python train.py --intermediate_size=1024 --hidden_act="gelu" --norm_eps=1e-05 --positions="rope" --rope_theta=10000.0 --rope_fraction=1.0 --bias="all" --init_std_o=0.00832 --init_std_up=0.0407 --init_std_down=0.00416 --learning_rate=0.00147 --beta1=0.9
MLP neurons of a small language model. Each row is named by its layer, matrix (up: input weights) and neuron, and shows model dimensions 16-111. Each number is 50 + 12 x the weight over its row's rms, rounded and kept within 0 to 99.
After each neuron's rows, "fires on" lists the tokens most often at its 100 highest values on Wikipedia text that the model never trained on.

L5.up702:56 34 44 66 67 41 58 33 74 50 39 52 59 63 47 39 29 55 49 44 36 51 38 46 69 36 45 59 46 46 74 45 59 42 49 55 42 25 32 40 60 56 45 37 55 60 34 53 55 46 26 44 37 38 37 40 24 44 37 37 37 36 36 37 42 59 64 67 60 43 37 44 17 47 54 27 63 48 63 49 55 31 64 37 56 50 27 47 40 55 46 41 49 52 70 41
fires on: "e", "is"

L6.up917:48 32 44 59 65 30 43 20 51 48 67 42 56 53 60 44 23 55 41 40 64 62 66 40 60 43 54 66 41 42 48 38 34 58 35 47 23 32 51 53 46 73 59 46 60 73 52 66 75 52 70 48 59 22 55 64 44 44 36 28 42 41 28 49 37 36 40 34 51 42 48 47 67 52 45 36 60 40 44 68 44 50 42 45 55 48 56 36 67 53 61 47 35 28 61 56
fires on: ". ", ": ", "the ", ", ", "| "

L6.up973:45 31 43 51 63 48 37 61 52 48 46 42 56 39 52 37 44 75 45 46 42 49 37 52 54 52 42 63 54 67 49 40 36 82 26 54 40 53 54 54 59 66 62 53 51 45 70 39 27 59 47 43 22 68 26 51 60 49 69 27 62 63 59 43 36 55 49 47 58 47 48 41 61 32 38 21 53 53 49 54 44 58 59 61 30 70 65 56 48 50 50 57 37 52 51 59
fires on: "er ", "by ", ". ", "Mar"

L8.up230:46 39 58 42 67 48 62 56 36 68 52 64 50 46 54 29 53 47 53 40 46 49 53 69 55 51 57 55 59 56 74 35 65 51 70 62 44 66 40 48 55 53 58 56 50 53 41 73 50 53 36 32 44 35 20 58 46 42 77 52 54 23 61 42 44 49 39 73 26 45 26 26 61 51 49 38 56 56 58 63 57 48 62 63 48 53 26 46 38 51 27 42 32 30 66 50
fires on: "ac", "ad", "il", "l", "le"

L7.up537:62 57 56 59 39 61 42 49 42 66 45 61 39 32 38 09 42 34 51 66 53 37 41 62 63 23 56 52 32 46 67 36 39 53 42 57 44 58 26 57 42 71 25 58 58 47 56 71 46 47 55 43 50 63 47 54 64 65 67 52 37 81 50 42 50 67 53 16 41 28 73 37 55 49 65 40 46 49 66 22 49 60 32 51 40 75 79 28 62 35 67 32 34 71 50 55
fires on: "w", "M", "m", "G", "B", "b"

L6.up751:49 67 64 68 29 51 62 47 49 33 44 40 63 48 61 57 66 38 44 40 53 33 52 45 41 46 60 39 54 64 35 59 42 68 46 54 37 43 24 34 64 54 40 62 46 42 50 42 36 83 33 62 43 39 48 54 64 61 59 20 24 61 64 48 44 52 37 24 59 32 67 32 28 50 55 59 45 28 56 63 65 25 62 33 42 49 70 59 62 47 63 70 61 44 55 71
fires on: "si", "ro", "e", "por", "1 ", "k"

L2.up861:63 50 59 62 47 54 63 61 56 33 41 64 66 39 44 56 56 29 40 37 60 57 39 44 45 49 40 56 46 36 88 52 57 45 53 53 40 32 48 51 51 60 61 52 33 37 38 55 68 35 55 52 52 24 27 46 50 32 35 38 74 50 38 56 50 56 70 46 70 48 50 39 52 49 49 37 64 38 53 60 48 12 42 44 73 15 34 65 50 56 34 55 37 36 59 64
fires on: "n", "e"

L6.up727:74 61 55 86 60 52 51 29 44 67 57 52 54 45 59 57 44 44 56 45 54 42 51 50 64 52 41 53 37 64 66 35 45 55 52 70 40 51 33 63 72 81 34 58 53 69 51 46 50 55 43 44 21 43 51 57 53 60 59 61 22 48 43 51 52 59 48 46 74 45 68 41 43 51 64 31 32 26 41 61 59 52 68 35 45 37 35 57 54 62 38 46 38 27 44 57
fires on: "pl", "fe", "c", "tion", "e", "ro"

L8.up990:62 57 67 56 56 78 34 51 54 55 74 49 44 55 74 30 43 56 38 45 36 40 47 54 57 53 51 74 55 35 43 48 48 53 58 49 41 42 38 26 39 52 52 44 56 54 75 79 40 34 40 46 42 57 57 57 54 71 52 51 20 37 67 48 33 39 43 44 53 42 54 40 49 71 60 39 49 47 53 68 59 46 38 61 45 48 44 35 64 19 22 41 58 51 70 30
fires on: "al", "op", "ch", "ac", "v"

L6.up527:58 42 43 51 58 39 67 33 52 57 57 52 60 59 54 28 48 42 41 32 56 40 44 68 51 30 54 63 92 55 45 47 39 45 52 47 39 26 45 16 64 53 39 57 82 51 41 49 50 68 24 51 60 79 46 44 54 59 53 38 41 49 23 54 45 44 61 45 51 46 41 56 57 79 63 33 40 36 65 43 58 61 63 46 44 79 54 46 45 54 59 32 40 35 48 43
fires on: "cl", "l", "bec", "m", "fin"

L8.up210:67 41 72 60 52 44 33 52 48 30 40 53 81 81 41 39 80 65 52 48 57 43 63 66 58 60 41 28 53 69 63 58 32 60 35 54 63 64 36 51 37 69 45 38 54 46 49 72 53 51 12 34 49 50 61 59 50 50 58 51 46 68 25 51 42 58 65 49 51 53 45 39 48 35 49 38 42 37 61 60 50 39 62 36 36 33 44 46 57 41 58 42 35 58 56 45
fires on: "ad", "on", "il", "Mar", "and", "a "

L5.up123:68 55 54 50 50 54 11 25 52 81 52 49 39 48 53 42 43 60 36 58 41 43 48 51 49 65 40 60 54 75 41 59 47 57 44 52 46 31 44 57 51 36 45 32 31 55 37 58 60 67 48 45 53 30 58 42 47 64 46 32 36 41 35 61 29 49 65 35 50 30 36 53 55 62 41 33 39 61 64 48 49 52 69 59 34 21 65 53 61 51 39 53 35 24 74 57
fires on: "p", "s", "st", "S ", "ick", "ous"

L5.up880:54 53 58 60 79 41 38 44 41 43 62 47 64 43 43 57 19 44 13 55 40 39 61 71 53 29 56 45 48 58 40 37 49 49 37 51 19 66 48 42 51 65 29 42 43 55 54 66 48 42 54 45 43 65 44 46 49 51 67 55 46 47 28 46 54 70 59 67 25 44 37 42 57 62 49 56 44 46 48 52 55 55 35 52 47 65 53 43 75 31 39 45 42 45 58 57
fires on: "et", "p", "t", "ut", "ch"

L6.up17:33 12 49 32 39 37 32 46 57 31 47 66 38 58 52 46 67 39 53 40 52 39 49 47 46 40 44 53 49 46 56 69 57 51 58 48 57 21 43 43 45 54 79 41 70 54 43 65 62 53 47 23 66 39 46 51 34 49 66 58 53 59 39 60 58 42 50 36 47 44 32 42 67 34 46 49 50 37 44 43 63 44 75 43 52 51 32 28 27 51 75 33 55 37 56 40
fires on: "i", "a", "ce", "e", "y", "e "

L5.up590:44 36 54 57 64 46 68 38 81 60 41 41 36 48 45 46 48 33 52 36 55 45 40 50 40 56 46 52 42 45 54 29 53 39 44 33 47 37 49 28 74 65 39 52 35 71 41 54 61 74 27 44 53 68 29 33 48 49 48 38 64 51 50 55 40 60 48 49 58 49 56 66 47 46 69 55 61 67 50 34 54 40 60 14 43 58 40 49 57 61 40 46 57 39 42 50
fires on: "pl", ")", "oper", "tur", "ing "

L6.up785:45 31 40 50 62 57 50 34 46 68 69 41 33 46 54 26 55 61 63 57 58 43 54 53 55 29 45 68 50 62 66 30 48 41 55 38 53 50 44 73 44 60 67 70 55 41 51 55 40 62 41 15 47 40 31 31 42 46 68 50 59 44 41 47 50 75 47 59 60 45 51 48 67 38 41 57 61 65 42 51 55 54 56 28 39 53 18 35 53 62 62 57 25 51 47 63
fires on: "bec", "pr", "th", "und", "c", "ec"

L2.up897:47 47 36 62 55 50 57 45 48 45 41 57 51 27 59 45 49 43 57 51 54 43 55 58 41 28 53 59 69 46 43 63 49 71 30 47 50 10 49 48 56 56 56 34 49 48 52 65 66 34 47 14 43 58 34 51 39 63 76 57 54 50 64 58 34 48 37 60 40 54 49 36 46 62 53 24 31 47 66 07 59 68 56 44 58 44 46 57 47 38 72 46 50 35 51 44
fires on: "l ", "ly ", "ul", "ge "

L2.up534:76 52 52 56 55 45 34 43 30 58 42 49 19 46 51 34 46 54 41 39 55 51 33 51 41 63 56 39 61 37 57 59 57 50 45 50 53 38 35 48 61 45 47 40 31 57 73 63 64 49 60 39 28 40 64 30 39 54 36 41 59 65 49 43 48 65 66 47 63 35 54 31 39 64 51 53 57 43 58 46 54 48 54 50 50 57 49 52 76 50 42 84 41 48 50 53
fires on: "| ", "ol", "s", "p", "9", "ep"

L6.up203:64 37 38 51 63 59 53 25 61 34 54 51 52 56 64 51 30 42 59 54 54 66 72 44 86 40 45 69 55 41 44 29 50 68 46 69 47 25 47 55 65 66 25 37 61 37 48 52 64 63 42 43 50 40 47 52 43 62 56 26 53 32 25 30 32 55 43 51 52 33 49 49 51 54 36 51 50 33 55 60 49 41 44 38 66 46 55 28 64 61 62 45 25 48 49 60
fires on: "the ", ", ", ": ", ". "

L6.up308:48 21 50 56 49 53 28 38 68 55 27 21 56 55 41 63 33 21 28 40 50 47 76 37 57 49 47 48 57 50 63 60 49 61 46 52 47 63 56 46 58 48 64 52 62 61 70 41 36 63 44 44 37 39 65 45 67 42 44 41 60 23 57 52 30 36 46 50 49 31 54 65 60 57 64 54 47 74 61 73 64 45 70 33 43 64 54 18 39 65 58 49 49 49 69 68
fires on: "in", "an", "a", "o", "p"

L6.up945:74 54 54 64 43 54 65 46 58 62 45 38 36 45 55 41 38 24 49 43 44 49 39 51 59 60 63 60 49 54 45 49 52 71 37 70 42 58 53 60 49 66 34 49 52 70 54 42 39 54 75 31 35 60 70 73 57 56 45 33 52 57 48 47 47 64 51 12 62 40 58 37 39 55 48 43 44 35 34 40 69 67 55 51 38 44 49 51 44 46 48 67 38 43 47 44
fires on: "le", ": ", "olog", "w", "n", "13 "

L5.up515:58 47 56 53 41 60 44 39 59 58 58 40 56 60 41 45 32 26 46 58 56 41 63 37 65 42 25 67 45 65 49 39 59 67 58 46 43 43 42 42 38 48 52 55 45 54 58 40 47 41 54 56 35 18 48 64 53 45 55 49 41 66 51 61 47 43 42 52 55 48 58 49 49 47 47 58 39 35 85 63 53 52 76 46 55 40 35 31 54 43 33 41 55 40 74 67
fires on: "'", "==", "ed ", "a", " ", "ated "

L5.up513:48 52 54 54 41 31 54 60 46 58 67 48 38 64 64 56 42 55 41 46 36 46 48 55 59 52 55 62 50 29 45 51 55 64 47 57 24 44 47 51 80 40 51 57 35 44 40 60 28 54 27 64 55 55 40 59 69 54 58 22 46 34 51 81 51 41 53 32 52 36 45 55 55 39 50 78 49 55 49 39 64 51 46 64 46 70 53 40 71 45 56 56 43 63 46 49
fires on: "d", "od", "Or", "D", "is", "Pl"

L6.up291:73 32 39 50 36 45 42 41 60 34 56 53 57 62 63 30 39 48 44 48 77 54 57 36 73 53 37 44 44 66 37 39 42 42 45 47 45 12 50 52 58 70 37 37 73 41 49 60 49 61 36 58 55 55 46 48 57 56 40 41 60 45 36 27 32 71 64 38 61 35 38 56 62 51 44 45 50 36 65 58 49 47 50 32 54 52 56 34 46 60 64 27 33 30 54 49
fires on: "\n\n", ". ", "| "

L2.up703:53 32 47 63 50 73 42 65 31 30 58 46 53 55 48 35 47 67 65 44 64 43 53 37 72 45 36 45 44 62 54 66 57 37 52 49 48 41 41 57 79 56 52 40 75 34 44 52 62 54 36 48 57 46 47 28 50 61 42 52 50 52 37 52 61 55 59 47 58 53 29 67 59 37 59 76 47 51 43 18 74 35 52 38 43 23 32 51 46 46 58 34 53 44 38 49
fires on: "t", "ate ", "t ", "er ", "ess", "te "

L8.up1021:51 40 40 27 51 63 56 41 60 67 41 62 40 81 56 34 57 44 41 51 38 28 54 64 61 55 53 33 75 60 53 42 81 58 46 49 57 41 49 45 38 47 42 47 56 39 22 49 50 43 28 35 51 36 36 17 34 54 52 55 57 44 59 53 44 52 48 58 31 27 36 36 53 41 65 58 43 48 43 60 62 64 57 48 56 55 29 51 38 50 34 47 30 56 45 45
fires on: "ad", "j", "201", "ac", "adi"

L6.up564:50 47 41 47 59 46 33 48 37 45 79 73 46 52 63 42 48 54 57 69 57 29 36 56 90 37 36 54 55 50 59 40 56 45 52 69 32 34 43 39 68 71 40 25 70 43 50 49 76 46 61 52 42 38 73 31 52 62 65 75 18 67 45 56 41 41 55 30 37 38 67 46 43 81 65 46 47 54 76 55 53 37 82 50 48 47 53 44 47 43 51 25 56 37 64 50
fires on: "ing", "ent", "end", "le", "iv"

L8.up302:66 55 41 70 39 36 46 45 70 51 84 50 61 37 50 41 52 35 67 53 65 51 52 57 69 47 38 57 53 64 57 59 34 60 68 51 63 47 36 40 40 50 72 56 70 57 41 67 58 55 43 34 24 24 52 52 45 66 57 55 44 47 58 41 63 44 51 58 56 57 31 50 55 53 37 30 40 49 31 60 64 66 55 43 66 48 43 56 42 54 49 30 45 23 58 53
fires on: "e", "c", "m", "p", "st"

L6.up232:41 48 46 34 42 63 47 69 57 50 56 39 37 70 57 34 66 41 59 61 31 33 55 63 65 22 46 36 59 51 53 48 37 51 45 60 72 45 37 55 25 36 64 43 54 45 61 69 53 37 41 31 64 42 56 50 53 55 67 61 61 79 63 71 59 34 61 48 45 45 33 47 70 51 41 64 42 41 65 41 61 60 48 48 75 59 48 49 49 21 51 32 55 59 62 61
fires on: "ob", "im", "a", "y", "ail"

L6.up598:62 62 71 36 41 40 39 46 39 51 52 43 62 48 67 35 50 41 63 46 41 42 41 76 66 32 41 71 45 51 64 54 57 54 32 62 39 59 49 48 53 48 42 51 66 53 43 68 68 84 40 54 61 49 62 55 27 43 44 60 60 58 41 46 39 55 44 24 59 45 47 43 28 70 66 56 41 50 51 37 54 46 62 57 36 62 60 42 49 40 48 40 43 50 47 55
fires on: "sh", "n", "w", "b", "rig"

L8.up198:42 50 18 61 64 37 37 62 65 60 36 49 44 43 54 35 58 44 42 76 73 35 57 59 66 54 58 62 49 50 39 36 55 58 18 42 43 26 56 59 62 51 52 29 36 54 32 53 68 39 44 50 65 37 53 30 63 48 51 35 47 54 51 68 34 42 51 56 51 48 25 40 49 55 45 57 23 63 54 55 49 75 62 54 37 56 40 46 55 40 30 31 58 51 63 56
fires on: "ang", "l", "um", "adi", "and "

L6.up644:46 58 44 48 65 47 38 39 53 60 67 51 47 62 65 35 47 49 40 55 61 40 44 52 32 49 51 61 79 55 61 15 52 42 54 33 37 44 28 50 60 68 64 71 35 65 57 40 42 56 44 50 58 69 63 49 69 28 40 49 39 50 36 55 43 71 63 33 65 57 52 63 71 67 62 31 41 61 59 44 45 46 65 39 19 42 52 47 39 46 44 35 47 59 53 54
fires on: "g", "in", "le", "h", "og", "sig"

L5.up228:57 43 50 56 60 43 33 31 59 45 55 59 52 37 59 44 50 25 60 39 54 43 44 43 55 50 24 73 64 64 64 39 65 56 56 53 39 33 49 59 49 61 37 33 49 58 43 41 73 37 37 36 31 56 37 59 45 64 56 59 38 52 56 42 54 40 62 47 48 49 67 56 60 60 63 34 59 40 67 46 55 52 74 34 53 56 34 56 40 52 53 50 60 39 55 54
fires on: "ly ", "at", "l ", "ay ", "ally "

L2.up256:40 44 47 78 28 49 39 53 62 30 38 72 60 51 51 34 59 58 53 41 47 25 64 38 48 56 41 61 64 53 73 48 55 51 51 50 32 48 45 43 57 46 57 27 78 45 38 72 52 43 57 53 44 54 42 39 37 36 51 65 52 28 66 61 65 44 66 55 45 63 61 33 82 37 33 58 57 41 50 47 60 60 67 28 36 56 66 43 37 47 58 32 49 44 43 35
fires on: "als ", "ers ", "al ", "l ", "le ", "e "

L8.up149:50 47 43 52 40 67 39 38 53 54 52 33 73 42 58 58 34 38 36 35 39 45 37 50 45 53 37 66 51 50 78 62 34 56 52 37 54 40 44 43 67 47 51 33 45 49 37 63 41 47 46 51 48 54 55 51 63 61 47 65 54 36 57 51 46 38 48 29 62 24 57 47 53 79 46 33 58 50 56 60 56 51 56 27 62 43 56 41 31 37 63 28 50 17 86 54
fires on: "an", "y", "el", "in", "t", "al"

L5.up516:68 55 60 66 64 60 58 30 34 61 47 61 61 49 66 36 69 52 48 51 68 52 45 50 43 35 51 48 63 44 60 66 50 64 46 46 44 39 39 40 71 32 46 43 46 26 45 43 50 51 36 32 49 78 31 37 93 57 57 37 38 54 46 50 26 54 51 51 60 43 53 23 56 46 53 42 40 54 57 41 59 63 31 33 78 68 48 66 62 45 65 45 36 34 48 50
fires on: "y", "str", "di", "id", "am", "ti"

L6.up152:45 19 48 41 43 65 41 53 49 57 67 59 46 61 46 31 47 78 50 55 50 41 52 43 48 39 63 58 51 60 62 48 49 52 53 38 55 62 43 40 52 43 65 56 70 45 74 79 42 48 38 38 65 26 61 46 71 68 45 51 53 74 33 37 42 50 45 38 52 59 33 64 59 64 36 57 65 56 44 17 63 38 59 51 55 56 37 59 59 35 74 41 48 42 56 51
fires on: "el", "es", "y", "a", "urr", "th"

L6.up465:63 54 51 77 25 67 50 50 41 57 22 55 58 34 41 45 52 44 67 65 60 34 59 35 45 35 49 32 36 50 47 54 60 57 56 55 37 51 59 41 55 51 50 31 43 36 55 71 43 72 51 54 77 75 74 43 47 52 52 50 45 53 40 57 49 73 66 54 23 35 37 60 46 61 33 45 46 55 40 58 62 47 50 65 67 52 52 51 61 18 58 59 42 54 49 32
fires on: "oot", "ar", "at", "am", "ic", "00"

L5.up16:59 33 52 57 76 40 43 32 36 28 64 64 52 20 50 37 21 44 30 49 52 60 59 47 44 53 45 49 51 69 41 38 47 44 53 60 43 47 47 38 51 60 66 61 33 47 58 36 67 41 45 27 37 51 49 35 48 41 60 50 46 72 63 55 55 41 52 45 25 37 45 55 57 46 60 33 54 64 57 69 56 75 37 53 37 39 57 52 53 48 49 62 54 40 43 55
fires on: "ur", "et", "or", "l", "p", "an"

L7.up351:44 51 42 47 64 56 37 57 64 49 32 38 50 22 71 46 36 47 55 33 38 42 75 43 63 43 47 55 52 53 48 43 58 41 38 62 73 26 37 52 45 44 54 43 56 47 76 60 46 64 40 52 44 51 43 60 60 59 44 63 48 49 51 38 36 50 40 56 51 44 46 36 61 80 37 32 48 61 47 65 63 65 41 40 32 38 34 33 67 23 40 52 42 36 55 61
fires on: "op", "y", "us", "ol", "ers", "v"

L7.up550:57 53 50 69 44 58 58 42 45 43 58 67 74 55 48 57 55 31 52 50 74 49 53 58 48 50 44 33 50 57 50 56 67 55 40 68 34 51 34 20 64 56 52 55 61 50 49 57 67 56 64 60 36 46 44 41 48 50 39 52 36 29 50 57 57 34 53 70 45 46 40 52 48 43 45 54 23 63 75 39 49 55 47 43 43 54 35 66 31 41 29 53 39 29 50 53
fires on: "ing ", "°", "3", "vi", "li"

L2.up699:50 59 46 79 34 61 48 29 58 35 56 48 69 53 58 15 50 51 41 25 71 26 45 65 46 36 49 53 54 60 41 53 51 34 42 39 54 45 34 48 46 36 52 53 39 46 33 55 60 44 46 58 44 36 42 47 61 54 53 58 38 49 34 55 36 49 51 51 57 38 57 51 66 38 30 39 60 57 52 51 88 53 58 48 60 56 48 61 59 32 39 26 59 38 70 50
fires on: "es ", "ames ", "ed ", "s ", " ", "e "

L7.up164:71 54 55 38 56 59 44 56 39 71 38 47 48 68 49 52 64 39 64 53 46 36 50 51 56 73 57 47 45 81 64 46 51 63 44 58 53 42 55 57 42 58 63 24 47 50 56 65 42 65 22 59 59 76 47 55 42 39 72 37 30 39 38 39 70 33 68 61 27 50 37 54 65 44 33 53 46 60 59 61 59 53 50 44 41 42 41 43 65 11 51 54 31 55 61 50
fires on: "ic", "il", "bo", "as", "at", "on"

L6.up509:51 51 56 78 49 69 54 62 57 34 59 35 46 59 47 44 56 45 33 32 61 47 64 56 33 43 58 40 65 51 42 53 71 41 52 60 33 48 40 62 53 51 38 31 49 54 43 52 54 29 46 57 43 51 47 59 27 51 66 47 40 53 50 66 27 69 76 54 40 49 71 35 61 37 55 44 69 52 52 37 63 55 30 55 55 49 69 60 43 45 43 30 50 49 54 57
fires on: "ell", "br", "ib", "s ", "ed ", "ul"

L2.up858:63 43 48 70 55 64 50 49 55 63 57 60 41 38 57 40 42 50 66 43 59 32 39 54 44 28 38 50 50 57 67 58 71 59 35 61 47 46 33 40 51 25 63 60 60 43 37 59 50 58 62 44 64 55 35 31 58 62 72 48 45 52 48 41 36 35 58 50 61 60 51 29 51 53 48 49 70 57 37 22 68 36 64 30 54 80 62 71 61 32 47 28 51 45 45 48
fires on: "am", "ly ", "ag"

L5.up253:67 50 47 64 46 54 31 47 80 32 72 44 37 65 43 32 57 42 70 57 69 47 77 68 47 56 46 61 84 46 36 38 53 69 35 49 35 36 31 36 56 43 51 47 74 55 52 48 45 53 31 46 43 34 45 32 52 57 45 40 44 65 66 52 50 48 50 39 57 47 28 33 66 43 53 63 40 58 51 44 56 69 47 43 56 60 50 51 38 62 38 44 62 37 79 47
fires on: ": ", "al ", "l", "and ", "age ", "al"

L7.up453:57 53 68 46 38 39 56 25 57 41 52 39 52 52 48 24 30 33 56 54 35 33 45 56 54 22 37 61 48 46 36 52 38 70 43 43 46 40 35 42 46 45 54 48 58 53 55 32 61 35 34 70 40 41 46 40 52 74 58 54 44 42 66 55 46 41 38 55 33 53 55 47 44 51 54 36 35 53 50 56 69 46 62 46 60 60 45 53 19 46 50 28 43 39 51 78
fires on: "a", "i", "'", "mi", "er ", "i "

L6.up666:57 45 42 66 46 51 48 63 65 54 64 40 64 52 63 47 29 60 57 43 63 38 42 63 36 22 61 47 48 58 65 57 68 38 52 48 62 35 38 46 52 63 56 51 56 51 56 30 38 39 51 38 30 70 51 40 43 61 75 61 52 31 31 63 54 58 46 65 60 47 65 41 64 61 41 30 66 37 61 56 60 51 46 46 63 57 25 39 38 52 51 52 17 51 60 63
fires on: "ol", "c", "bec", "or", "an ", "r"

L6.up703:64 43 35 62 78 42 42 54 56 30 68 47 26 61 66 43 37 40 51 53 52 42 66 63 39 38 41 50 71 52 42 62 56 35 42 24 60 47 33 30 39 53 59 50 73 39 44 41 41 54 57 53 43 41 76 46 39 53 41 33 23 66 36 47 59 71 61 48 39 41 26 55 53 58 57 58 66 41 65 46 54 60 64 59 30 61 60 53 56 49 52 35 33 48 52 55
fires on: "ed ", "ated ", "iv", "g", "al", "v"

L2.up285:78 38 39 33 25 45 62 46 59 56 65 44 59 50 44 31 58 53 22 44 51 32 65 49 30 41 55 58 61 49 29 36 66 56 53 34 33 52 47 40 72 42 46 51 32 49 50 42 55 54 44 36 68 75 62 50 73 39 56 48 59 61 44 69 32 44 70 35 55 38 45 43 44 42 62 27 43 53 62 47 65 47 64 42 33 35 45 58 65 46 27 47 46 54 41 36
fires on: "er ", ". ", "ary ", "l", "ge ", "ed "

L5.up131:53 39 44 55 44 41 15 69 57 52 72 48 51 54 76 42 31 36 54 54 47 31 63 54 64 39 42 60 50 70 56 62 69 55 52 29 31 52 42 45 39 45 54 41 47 59 65 47 50 61 55 52 47 49 65 39 32 44 45 54 34 74 41 41 47 70 58 34 46 46 51 52 45 70 57 47 54 42 78 48 59 48 55 53 38 67 40 21 41 53 44 60 64 39 78 74
fires on: "iv", "g", "tor ", "en", "ent", "in"

L8.up1013:34 51 52 69 49 52 32 27 52 61 49 69 58 56 62 45 20 43 55 55 61 46 65 48 35 24 39 47 76 44 36 47 24 42 55 37 44 34 42 28 58 83 41 46 26 38 49 58 36 54 36 55 58 48 79 58 36 63 43 41 38 59 41 69 50 54 54 04 62 48 58 41 49 60 43 37 60 49 59 46 44 56 60 46 27 74 74 42 46 46 43 47 55 33 64 39
fires on: "g", "ro", "cl", "pro", "le", "l"

L6.up235:53 35 54 40 64 49 45 37 65 41 63 42 42 46 62 38 36 44 45 37 57 68 70 41 74 38 53 71 61 34 54 33 35 41 60 46 38 28 46 52 51 80 51 29 60 55 53 62 61 73 49 51 53 47 53 54 37 51 47 37 63 45 42 42 49 66 42 46 48 39 67 45 60 51 52 36 38 61 30 62 46 53 55 53 52 52 31 30 66 57 70 40 24 48 55 75
fires on: ". ", "\n\n", "- ", "| ", "= ", "the "

L6.up708:74 32 40 40 62 40 35 28 64 41 58 40 53 54 66 34 27 42 49 52 75 61 65 40 83 51 48 51 48 51 44 42 50 58 54 47 40 30 52 48 64 69 35 37 55 44 42 52 47 61 57 54 61 31 59 50 57 44 44 40 57 38 36 41 39 64 45 41 49 31 51 45 56 50 44 39 51 38 63 66 41 49 53 50 62 61 49 37 48 60 62 30 32 36 49 72
fires on: ". ", "the ", "\n\n", "- ", "| "

L6.up223:64 64 51 70 53 33 37 31 46 39 57 49 36 56 54 42 48 54 47 32 48 45 64 39 61 47 55 45 42 51 57 42 54 57 45 43 46 62 39 47 64 53 52 29 48 39 38 76 31 50 62 42 50 58 67 53 32 52 47 46 53 64 61 34 68 54 60 42 49 58 31 33 42 73 47 56 44 46 68 60 37 43 29 47 35 33 54 34 75 31 38 61 48 47 54 39
fires on: "au", "al", "oo", "care", "ain"

L2.up399:56 53 48 45 41 54 50 35 52 48 41 54 49 46 41 53 49 60 40 40 44 53 67 36 36 39 58 61 50 55 77 42 61 48 60 54 27 55 69 63 55 43 48 48 42 54 69 49 47 37 55 48 24 62 49 43 58 65 57 49 44 40 53 52 38 60 76 38 71 55 44 43 29 54 51 44 34 42 64 48 52 66 41 41 48 56 41 30 37 38 47 56 52 49 73 48
fires on: "ter", "d", "d ", "gr", "of "

L2.up141:41 51 44 72 49 62 56 14 54 30 52 58 58 37 45 32 55 65 61 35 49 35 62 39 48 36 49 45 38 59 38 51 58 52 67 81 40 45 38 20 66 60 61 26 86 69 37 45 53 47 45 52 47 60 52 35 63 68 50 37 48 30 52 59 49 52 58 54 48 60 41 36 58 46 59 33 40 67 47 25 56 59 63 37 49 49 29 38 35 59 65 27 47 45 48 57
fires on: "e ", "ess", "orn", "t ", "l ", "ul"

L8.up394:53 33 49 41 61 77 46 42 74 33 47 35 55 48 53 57 31 68 49 34 58 43 67 69 43 40 37 49 40 46 48 39 46 39 45 47 27 47 43 44 57 41 34 25 62 52 37 57 52 62 39 48 48 34 71 50 44 62 65 56 50 26 42 42 36 76 44 55 59 36 67 56 49 42 41 60 43 50 48 36 60 61 41 52 34 62 56 04 35 45 38 32 50 74 63 67
fires on: "\"", "elec", "us", "ev", "ens", "l"

L2.up829:57 44 44 68 58 69 56 49 56 60 49 49 44 28 54 67 51 30 46 57 29 53 50 49 38 47 44 68 75 40 52 61 54 66 65 56 36 42 46 37 43 55 43 58 32 52 66 51 36 46 44 26 69 60 66 50 60 56 48 59 58 54 43 60 49 48 58 29 71 37 59 31 42 48 57 36 44 63 45 67 66 48 62 62 35 40 51 60 60 46 60 46 65 45 58 35
fires on: "le", "l", "ed ", "il", "al ", "olog"